config = dict(
    n_kv_head=2,
    init_std_o=0.0,
    warmup_steps=200,
)
MLP neurons of a small language model. Each row is named by its layer, matrix (down: output weights) and neuron, and shows model dimensions 0-159. Each number is 128 + 32 x the weight over its row's rms, rounded and kept within 0 to 255. Numbers have three digits each. A neuron's up and down rows have the sign that makes its largest values positive.
A block is one neuron, or neurons of one layer that tend to fire together. After each block is what it responds to, as a language model described it from the Wikipedia text at the highest values.

L2.down276:168121172182125138186083167160138139118066144111089133104143145130112123146109162093115104152133117098109117135203132130145107145146091164142142118158173109145041080110110090167141130194168163087096151135116138154129137167143142131145142134175135176166100152143224149149159144185084116153147162084109118062076123109101115081081152133095148118109149148170110152140150149080187140161157154152159121119126115180105066132153114169150086102146118067140068043121093088107156152120144079
Description: Word-completing suffix tokens

L2.down34:148098107169133102119163121138169117100107166133093123158127179155135136147102167113150169121191105139087156074118158183119145131064159159106061097138066149115111062100109138107154143143120113100150088106061111071122093148086138103162131108183140168137122144130161074157119163145103074212139102051127113077106155141072093137191095157161195127115135115134102160099135159163095089145146152138096171145103189070160148184121140124121134108103111132136066077162132145103111135087085126
Description: Infobox separators and word starts

L5.down6:062130130065090130134145164090122148091173143132149107168093101128069133125139153117113149190181118133108110129152105092084156131126148089102117134110115061123044109110179176155129148092142076087084136102107093120092136166087130146132120115128116155159158079113195187107153129151145175135124171189100139087171167144124145075170167079174107141106093119174143075100107156128119168104095126170138121143113118162117110201139168118072130053142142139131192103116175098126086132088140077
L5.down34:100197119153115170085103091102156119138120141142155180111130134170125139204128053121071113135094114176152145147136181144096110163091126212098088162106112119136132156065136145132149148173123185139106151156130095117136149117094125136127166152112126121147144136151113144138136130117165081155130246133129082100120155135096046166183123142162113132151125170130182109128141098090116086181071129132160153145066155105109086073116126159161155128180083138174119195132093128087114107140149078
L5.down36:122127119153173171126081133128067145084098107095124114146091097168080136114115142129125129068164100146175121183128065147128083140139182142166052159056115087100115151107184121124104139136111133117125108093206116090082120136075125118064159117106181106127145101118119130147079140134143138160118147144046120136168098138084100106159146102141141086156114188161156109111092110098141107106156167121130111078089098195159140085164185099161130165164158080124216114121097162161112138152152090
L5.down90:090144142164122188150122095138146181132116083149132161132176181118148141105121150165180110137121130122132129085151095137120097118107132133119146097117159088096191040129148154028156088181122091156104120105139152134110128102087110076135124132129044116124096161123142166116141144155146141100124091090079137145108104144109087127139165137152155137133124122131149128169163134127178061139142175117201126122084147143162050184069175113131227192197100141100123161095101120104098149094121135
L5.down127:146164123122128109092150168109096130077111163133161159112186113137139134102090071067130100087155114121122149098162105168152151112074154171127139092145084129143122063068124104172147143126120128133144090087090165121094104076141084139121066134155056144170094112130138096191114091146162182199088117092098147167092165136115135161054189168157122193117104123121096089122134165108116132152086162123126159137108133082116159060098170148141065081189115100113086135072115140154140157144117133
L5.down260:058141134168095123155132145166170121122132127139139112168114159033034188142088115141075189143123124182089207111088196161178113134085130108093200140112153112106089078115130110070156146113143158141137143170135092136105102101101109148129162086147111153100142134185125040102115130163119107132122101105162127079122127098151194169161157143184141105157138148133130157156096157165116120108150122156109120173142152122120103108140097176160154167207116097102124144136112100176147145123110123
L5.down261:112117076135146137107075107073139181087078144170132140116104130140169162142095120113111170083107128139127133139130098103055100173059116196167140089099124079066145115156099127085141209167089111148089128124120103153127122102117164160060151113105137108140100134071167098124113097090137117153123099073132121109084127074130139094147082179106163151122056123129198054059107196113129134108126142090138169113148124120122106081177119141166086109134117105173111074136164119182133149138147137
L5.down268:158163137117074213142122153140220088107140154120092084150115103131096127088145086071109120160093123145117077072172125128129074124085086164139097146195172122178112155136138093153125180128094134145130133117165092132110079109162118126162136127135041127151129134097113157106164138164132113126182122139105117109066100104160125078073111160161129099147098145174142141106107123139099186114122158151163146141059140078139129051121127123191181104164135100099072148092168135100155162091172107
L5.down274:114147064084168173082121084091237132133145153134165145157114155089204128140153100104134139152069102199092108146172132105112110119134110094111164166219153101167153073137138124107153130124127164134096132136150149137112190115117169109131129083116137103115147143109150140120079136118123119164102102120188101118101111073189176128058137157117145149119107131161095160091111089119133145150072081127136111128127084125112103081205147143103069147176136090133150166161106103140107171167171171
L5.down297:141097127133103120140057082092161196130078120195091139121139131087114105135082163063110173109138134126110096131131109083102126163099108160147173172116075114163110135131188094104117134091123160137075149071196158055149129149137137134108187184087136096165094160130172113155125168111127099130123168150223144110093184084158151124183106184112084141149116080124160164148143140164161165135086091145101138127142068162084136117151141203161142121153152152119135105156176142134110134137123152
L5.down317:151085066146122064138102112148158113132091126127139146140081097139171089168146118129165113122081115136172119110171124161178157131114102109068161112117168155119149128116127164120149068156135058072097085160105090083108075147143111064133110110079112099194115122040151162114139130165119153142126106053051132133106079129151137113138088101126184152123171133082123139151143129123123118130161160119101100084159079122106105133206168151146107130112072080124071179103161124108133141174189100
L5.down347:093104152142132132096118153139214147116123132139164167123113150156116142141094118105132075188165073064136120077120077193125095184121103167086170112138109172138107144105100140107156078161170099150119138098174141174158154135163128119134066159102143080141162089163159125115091158198129129130121178130213160097145087112114137102153075145161153131127160054169089169152170109169171109137153126110115121138079085184130104090104129113155181159176178104090134126122172093088082141114121147
L5.down375:134104166149107141121137137162170161042115151177094130164143156092060097095153097164132127090202173143099105188156150127165148135178126087085174125184197138115108145079114134074097078104125108174134119076138111121149121132106110126111094093149118101053090110139115155135124139133104186113188144176117117157106115187088127154127070207106103125138079137147172141111121104104182148155139102135109117116105156109186153109136119123129160238133127131107105193126134147112161108128105154
L5.down414:084140155127126085081129124133125139124160193107126102127163104148102160240128147108091108139123090117116134117135042145155181136124173131144103124067136157130143099098074101165129105167148059127139102180152186108152134128179138142148179092139151163066131110109134125091123160168152156150135105125131091141166116120109166122056174131213203102146130136173093129179113151091112097119133143040144136107113150154176132147191109158115104136089103159134149097118161120129139202097143102
L5.down426:134139147150147087178180090097116092141131131109081124127116128168112125113104149134075122134127135050104090117175135044141113205135145130062176147145145097032189170136135170087183075145107088128150113109136120135135071136155116189139132117116116083132103099108175111121099123115072131135170090163148130143106173132117158093136146148159151097127116154100198138179144140115198107167147102085152151131172112092153106191060182160130094123115100128153134167128086131096148073170126117
L5.down439:082120149149066126130139091136174144157147139138128178113073141181161078120134081120142141107164089177161128095194121175090139147137075157131116121135086095115077106119127123146084109133083138191127100181159071098108132112127156106131170143163093079163184142137085183145131084117160051119150078095082059169116172146097137107055107167091120155146079181066133104103075139117133114081117103074127144164121085167156158122112131136095085163167145136171140156149096131122114150145134155
Description: Verb tense endings

L3.down292:131151155189155096134085165112218088132109070162146149155155143168141140122065141128153157108103144081112149195148156122103103153097153122085084136117152101143071136120140084168122087146142105135116103140133117135114170140159111079094154119127102127099136151103142138171127118135122211134187205097105082103073141122112148150147118177118091189144157100157174174076120096184120054162083134100107145145103077118118142135164095083133104109186176157115119120095168054179138117159147094
L3.down295:140143133150113074126121152167104120187117084094108075104118126135106184121174148111128085174174157091105146171151173064058119119073080093061119129074170170167169114157152089067129145099167167086090111138163185130143112165151177124067103119129119125121148130173125086153092097146130144128158102098157104129131104116078132168148153147109136156077173167120166143124119182165115135087173057074123127085125140101127154078113102102122164151102167171079195138144106147144113114088143156
L3.down308:159142137125185132176137090100135110122097159121166129102099125127185057139107120116161124068110119150126169107103136184159127094152089155102055153099121136164111062131090106146201112108082095164132068105144155159087147143114201206120193120179038104153119099141102133169136135142133117099125141145093172134150115097136115153158122103095148176159152100158149110163173123135127134126087150141106088138084075085143162096132118148149102181177098129066073128083101051141113123112107136
L3.down423:121102159023162112092101142112076154102167124153159107073123131105165080125118143160159121106116141100142156142129178135101104124119129087155155127147132101102125160073161141137115139106110152121161147067147046176130145068127126061085154118181116159164131164120179120168099129140115146129136092172117090149128073161204123202134155138136110197077129182130173060133095100130139111159095154164142183148143127107135115165088159106105125130103123135160056108205174136116102108129132176
Description: Copula and linking verbs

L3.down83:094113134096172112099104140189105149073169140196126152069174135076118140184163101118124081122112194092212178200154141102103163113121109114101143167128114159139102130117159046072100164148104113136105056111129102091164168147125127146171097113152102107112171080115113101067123080135191101125178085128099095097151187119142081153095108128177131156088138100146139110171153129099124117120053113156125120164129113094156124154119144076107145136149161159108163167127133152107130129145184130
L3.down94:150125108136160154115133122141114180080064170100192164088147097127094120139179146104160128106196181122094184135119129140181096187107133053114150101115176126103122196110152111132175162159136183117176064134113160100156135085158092110137207161146151118088132162181077148135097087143163154111100133160140175149131089151151128106149134138118143133129173092151176120151115059120192122159155127099120148136110117089175145154097152092173143052111149111171157118074120141156181127146152116
L3.down250:142104112113124149115188140134139086138126164108192132178132103105164107081132116125076092122158194085134142169115113114178120094179106195115115192140192188099125136150082131034205134071123122128075150115136144066107134112075165176124160144081150111144121103147151095096099138126127179127158198154167133082157156149096133185174076120094138119130130201173111110141104131177118160138125182118149144169169122168132148077140087093116147126128154150146132134131153141107118161125117072
L3.down261:168157135091121105084127097064192149098140125130109074105103130132137110149134090060116151157129173052142070172126107097138114156113116173158065098141122160102140138117162118056143160140108096130155117119152112091185128109172178171116178073151090152135106155109121107090108162094107137116134126102100153113114080087119135168130119168088099130124104079148068113131165117120144090131129174110194147164064182105131113106163111166111097149115157200169128100111110147189124213187161159
Description: Mid-word fragments of split words

L3.down136:109147135169078144117087150106167124087128158148141152155147104102118161172107113124166119130168138177152107171141119099106106117080116178093130133136116098125117098137108154150147096157205110103099134113180107167177114085089158133128122205128145133092147124096045122116148139157121101173107066093098099109151095080160107159134084123094084109094109169113148184162099069149119070095102220118097109156167136107102083220148149182150149133126114090137061136180128099146115183153157159
L3.down208:117066142092121146101121121158101110084117205134158142109114215117147155106108102148101125122156130126177123106145161151158100097137131201102132136074146154121140139128147078058154122146097115059114092072104082189155129135090070160161125080219154172075179165150125116128131139090109110146099167139102097152124123075109120094119095124136064187110125131141141126214099102168136092138120161121069109154121088152184143132116146125152102133121201074138095091119120115098150139164096146
L3.down214:107108134159097107121128116165091113126067105059105117167120113185187091137130133163134140136116124072164107120122116123153108163165180118162123096106122186111101093090102088148171154142153078154185137241170137157126146092105109112112141113123142186122114159128169165107147118132156051127121110119141098161104099162069084084134115111135092126110167105166167155172080086158136096167091083090116111186135122160130116137166115105171177180158139102155091135052151174078157147159087101
L3.down325:148132117157158210166141134126163063068124140089134164176089151125071131083125168125146114105165160085147147077149066111132147187120135160119148070129106114111116120149055103145164053151075125089080131110161083104135155126090093157153147143139131099106131138057145148117116109168065111170072115000103133122116132110175115106120134116123100140142084167143111176133073084157102114122116135089144110095153081126137154107139141111112118135136114148180108133104134117122094155162102188
Description: Split function-word endings

L5.down37:133165116137121093097073118143139142103139124127141078108147132126089107148156103124135082142105144106138174184134126049124118135146087096146115161114150092153109130148153139193095181117089092127185148079141091128111098127099104180130174096085113167140116140099074126091086145137129097118134085159185083110158129133138116108109098077178137143103140201103100155122124120135171145150155128176138133153183067072143114208192173128128191111068119132159199134128125150091159192101175208
L5.down62:131111110155119081145094136157089114105133138128107119147104224108171161104170124113094135163102126138131093104175130083118117107116120163136158144123164155137115152078116092145205130157057116104111131090130181119088162086130177151102131127164090127118027134100191124143194111103148102131114147127087080071137132146113108165098129130099151107082117094170098131119147145194164097144172067157133129183134144100167120135108103175109102173116108125123146112119160119083244168119193150
L5.down75:097125132139128114137113133170097153113104141105215168122126128112099116121142111147091141123158099156112107124155091131120065102129113249113131120102122063080090067119160101100147115130119158109072138140128082116132116131161135137136171135186079121124142170095141139091117184166142154089100074126147155146124092090097164116166082126115174130119122142174126111081117165163122072137082132122145178101120150182099161136143145124146152115255090183100083092117140150129051110139121163
L5.down79:179140063168150114097187146119094170107131167173204125167131097134178075138141135168159150116105190134077119169106122121103118084155137204131121136130127138113074086109055126016182132120176139111153131204079163118100115171059171113116127100121078149109137109139104130113100154082114111134145113159175131154161111164090081145160100064173144125097122100090080118094117116125179114136119116159140127151141108105126124136120145152135121161124165132081186142106091082102151147156110110
L5.down80:103158130167101129114140174070151130094085103104113117155145134139110139097147144143160148131147158091086123140168129093142060150096171119170037153147074125124112209110104105150113200122155094137167159080094116118163169123183083137072097151134126130104123137082152137173046098124138192167097130109090147129125093124133085117079109075153135153108102133119111157104100124156078175067157119119151154168130108145177127158112128111133100110065083067081115106074126104188104126135064152
L5.down105:175103105134143130156114168129088180104121100095144144132108140112170147155159108081206153144146189127114119088142132152091118108112145169128158128138086184160145069096143129122163162076144116103098212106089172100129122146154112151143128122179182116157165102139138105196143114101144175143150123087133162149153109104136107071102126102130137148075171136180105137137074130129171106154092117185117089120142177105079092152074068174188148170107123053123129176131127095151160135213120186
L5.down128:082108085149165073113022159108117091138125116107136105061136122101145133143177101114159101162192133097107150147144103089142132140132119095148138124095148056066140125072157136176152125090033121104113118089178130107114155116095127190074128133075119123135134103100108141100127107122122098127117040163119114128152167139209121130164131134122128092101123150187095109093124106127138070151200112152148150110116114107147099101124065152109106141127097112141075108157092137098164159091070189
L5.down177:110131133197065127144115135094157217128154091131145068107118135109087118181152120195105153131135177166081130114112117140126159157116112110153111138084172123127146129094161128155131099121112122157141109099135175148207170144114127148091170148156175099162157154187146171113127092065093137142128127139150066086186134146109124127175108152133156135044131174146145189112110135128152199093137130118136092165176136168172108167145165095185127135114153155067202124105097103108122148093089184
L5.down184:118108131109084158130162132077121138152143069153141090120150146167116106161124114158127168109060180137106118115127206110070122136125109128131102142165179139184132106077123186123169112087162160164131150073110070137130134106141086117125082127129085171104173123120133185112113166105134179087069137130082167139106123180149154142046102169151139144121033140127104113140101158199134153090163121071118147143088156119143066099128177127101123132073107114116130053132161146162133196158122120
L5.down191:212126074123085085097153138113118095149154065093153121052071129130134090156149130156095108096117155191113126099129141122080071126131135170090089171093108092135111093096144168162115129173104166159095107128126062129124119110118171114122131161162162079178113095138163133173112124082110097185149131160162129166129122165131120049141146146095165171124096151114176167125113113091132074147149139167115196108107107142156079145186101162133103104151101139122094095139215175125145118189151151
L5.down226:095162144127114032124123095155203079073172131112142127137131130147124140089099107156124121087197129146162170160178125120110173181107112104153121184145072078141140089130137134128118110093163171115145119120046197090107130127138126120106169204104116133101096132124114138108158124148194137138106231129099139109143091104112130114141159127109149155093095133118121184097074111160156098154069160125153115070118118126092122131123169117189137088167137184097080115145121099151088130092188151
L5.down307:108163166139125148133112115125142113088108114134093102107144079100107109101106127083138122115165099119119149194175153054112114116105099114076115130145163108134147206127138105165107177088130148144136109118152149111131115119105176134147104135139078142147091172183128090201167185105125159135174180152081142097148125158158112151104183158118128075180112150227148159175125152113184138106148056137115056061141127111178083090100090136131136140149090055117137092177117082093161116159149142
L5.down331:134239081099139127147140121190124124147135134139158058184107167136127125104151092120153110127189179169125108155220144165124187188092102146120099177131112155125101090098113170148111136146114131079177115135105108115134111138058090088171162155110104150144105144126147072106118178228128147173143168186128076119085144113134112146102146151151133112111114108175136112148124119159116148118091110102136125118152173131136141133167122125168106181132131134139027163099122115081152180129141100
L5.down377:135120104094127162137117095105107119166132101091150105167101160183169109146162138152139172148138146101146131099067160122174120167165148144128157186119152185150169172102149145140059102108146077147068104085123086140164155210136110119164071131131175073080127120145073142186187135187127125143130159173159140146146153153127094094086026186140125113157156124102173155094161122165153180125104101197104124126162078121092161133130152140117112150078074093106125142133116164135113095138103152
L5.down380:143144102088134137064147100152029195096127138121132157077147151186161133140091088143097162074107190091147194094200145130082178084160146166132122155119107150106121127082101091148159128143108097126149082080125105110127116119117140127118140120120142134142110067074155123151096158038143141175167181120056101145129143140069155140125116149148078127155133181129125115126106173115141133189109091077096104062140096159108134131133191098126108135105151093108108111130092085113108120127190148
L5.down383:173119114145124122183134118179098069126119117114116122102127099091157160103161143120157111131074144101111080113120166165130095143084088111117158089153104108090083129111173082134137137108130076141119096163145180133083175078108168102095150162055070210101171142088117104044194158169120170137119089191136158110152087107159087126096156078148160098151111114156185152090154170157111128127123203101135104110088163119140109110113142160121123075165120112098166072133158134112095099175118157
Description: Partitive "of" and word pieces

L2.down165:083118199116168129115098096135104131141125130110130126138125065098155144130123117127112160084096160155107135150148106068106197118087101125167045121175151120091120178204196144109175113195090132124130184132112083149110108098151154072147151148117080105126126168089177133106054149162114118134122167070147148056135181128106127158121115147150087136117133106099125085118158155126146080156133131105100099120086083109089103080118102127150124094158156165124121100096220177149172171175108140
Description: Forms of "be"

L5.down15:145161135123105138166103122116113140180164117100109144158106148149106169113139151155162158099159164131176083134111071145086134155115079087154120190088107090156164143129116155106127151129187158141171120164151121083121114121119021088075079132130145077086123061095163085172107096148188062147115135097116113112141122220098144099087093124163164072137172138153143117153134076121086153126158104116180128113144102126112132111168209169112138079137101143152150179188107083134112111147126119
L5.down29:203166118131116128208096145108156116171177124122150148116131118163143146154188167116121150145125122209113128075133079192129086135142124076152156138179145166125211153102094100123101153164108115101125131157157132152202091128079070113155155125106146149149091173111097125105136157170112139126133159140106121178117128104166132082161093123154133211077131182142115135168176126096101189170094100145114104140162111112128155087117168146142167150174133143148036171096077166156126145150138126
L5.down60:116146180147150176039125119095198126145066151107086063074114103159091124122125111152138153065145123133090183155108140083162149149132146177149113137121126119152076216144134141126131163075069107158128093085131134123171161091131097143056140120050156128108090147115145132125184149127070093155134083145087185151184130090189170084111136121127144158091140077114104127146081118124124145105127181114165173155135119105102148130142100129097103181073138137135109147180143146144152125123132174
L5.down114:112133149130122111140153143128136134127105107079122098144134045112120159160124166127154165130131143118143179135181119106229118098117157103098139152156101114112116126156135133152092090156150148169136103180073137117134134181104051085172062102097128134130139172184121069107103113139134114082130132168192142140134137122171174080225094089123081171103141098142133139120110092138143108068116161152116116129135194107150163121184066198166152101140123140175165082165139076081086131108111099
L5.down133:112122149104121174116059169171146131121078121159139117137169125144155086088136136125237145117122123143090082138189082120148114169076129122186145134139070122144114108123150141111137141147125144148117093043174135094120113144085126122133136110156119111125147048078068171100155157064101135104123178158119160117121096139117169150109095067186150137139159138136114138086092116131128146111163096159138179136086154127208133123165104092147131057170131129137165176087138070124169125070086081
L5.down137:126167130107163122076091122140150131163075097176198191049167156133187133109138140115183177150141053146162149152171137093119126154091151135183115141134165079060103152166109139156152148130091091104147181135131136181121116133125101157115178096124168147147111076079131116157088093124144122123086114135164125125175126114132118142090119105092131149029130124130126091134082130128181122122028134129127169083078145110119097157100150123132057121169097132155111091141175137101136138140110182
L5.down166:191125073137123120143138136077080125094140086113110173156133121138158136104143146160116097053084129131134174115137139124112148097134164100071134167098085142131077110148130145181110153117139165134131140038108176140134151094217122103145167194126171150152140140137131096169107069123109153131203118074128171190137136096103142193103126121133133103108104160078109143122141138143123149185112203159136146073105159096100185166150141071175192106170172092097105144093130131100121161143159117
L5.down235:133117106136103100128104096145077073063112112086116125144162084127143123085107140136128088085113129152112122172157115148172135108137119189087181183162133070078185085157122108155142060131166111108045136150156117153159136136115135126155157145169087141113142129118169101162152182157132135098116069184168115072094092126099095202078088132096156158167114172182137097119142154196158095126130204123128135097097129105087148086189144102178142148157104140091117131146113156159164135095080142
L5.down256:110139109139112076124142164093070153159097151136064115123162107120142098138203142115129108146109114063099155132127091123114092138062167082084112173084134162157152127106137083145136132080157114160211121146134158105087140101146087120115127012183038135107162101164124147128148115164140156132119118151103161129071156159123090135098171119086129059143190089183143139110128156176094118116105130105085164137100145139135085181093140095081173085132181121094136143101109110129115143147107151
L5.down289:123176090114105151130130094101158094194159096097151143125147070160086129117087149097128102095139131144054155143129167178147194087138151118191095093146116134095112080101128097099111202144138071101157153113139133201149130123114160162091101172144134070104061157074093115114196110094121122090165099109200107128145191118076111109043148132133167136109078137151160075139173128146123165084100109109175083147146136129147119125116124150130087133084142141134117145139174119163148172168125107
L5.down309:138160093193150122122162137196090166114119124114124119138070159118108160153149115143081152141167093118101139136121137137194153146138155101069077093188094168108161166174160086114165105109157138071090122083141171143128196176075119104104078057166131085170125134157194134124120115178130110138184158097117082150114125097066059087113125125117203091078172131122083087122142112138073128138116143102117106120107147109086095113125145138165113151117153186087145137151101100160159122159080136
L5.down364:144166172135176209134169143173171127167143176123148131156149062127126176141104136112114114083137122127095150153137117142081079107121123112173079112130128142122123170163107145152157134163130070150152137083143155145163143171127127079087082034120134200111092140156090066177081140116126105107151080132147133146139071160110130178069130079149151157081123063147072161119133123101150196063168153118117112147097142102175181093110143145115135150196109120136076135081129123113142124159150106
L5.down388:147143097112106119123078144133112072141149074124100102176166094142065164172162095169140080127097088092161111140117127143138132139079151194141163106124086135153130232127155083209097175149128094146111130128165106112076159175134139184133120123104135097206186113128136128138146111119121105112149174126201094116143132103175102129086125143096146132125146129137123064110142157143061161114107150132179084207152087121154098093110155117106115115127099150069108111084081164159137102077098154
L5.down399:152164124119106126116110060103122120141065111096093153126128158093147176129167184148144112209145140184173126166116113163145153156122179053167118163103100055076192105080144119096083166150147110109117090162115162146114078153080085149146079198158118099138110143156170120118155100070129108150099105177080179098142188138136131073102062117146130118095152161118145141111163137091151166123097094121135116111134097103136125116138161124202117114116100102102119169145159107071092144162123079
L5.down415:066125173123110147112140146144158191114138161144108148165099095141126140157123113081164169166188116129198124176120101138165135144116146118169144110154225109104177126156103111118162078148112123177156104054133139158127129142125163084133127140130199120162048175092082154142152164170126100083133125173104096134123190161132165102112097145146122144115113142166094109115125116101194149115174080096139162150173163154135093179122071101144139173149132144136106144128124092146058187161104054
L5.down437:150131102114131181143172117135110129146131096107103113144124086116068140132192071140134124096119142111105143144143061203177057131081127157082125120118098110204103033145158146103085106157105083094106129139112142146086097114129170159132119166090171124159160114168166140115131106102156089079153091101166104182125107102126089112125105144051118097107167098153169130176127114136105073175117140104118101119083172159080125093140102122119185150171123159213084091135171085145149123115153161
Description: Wikipedia template field tokens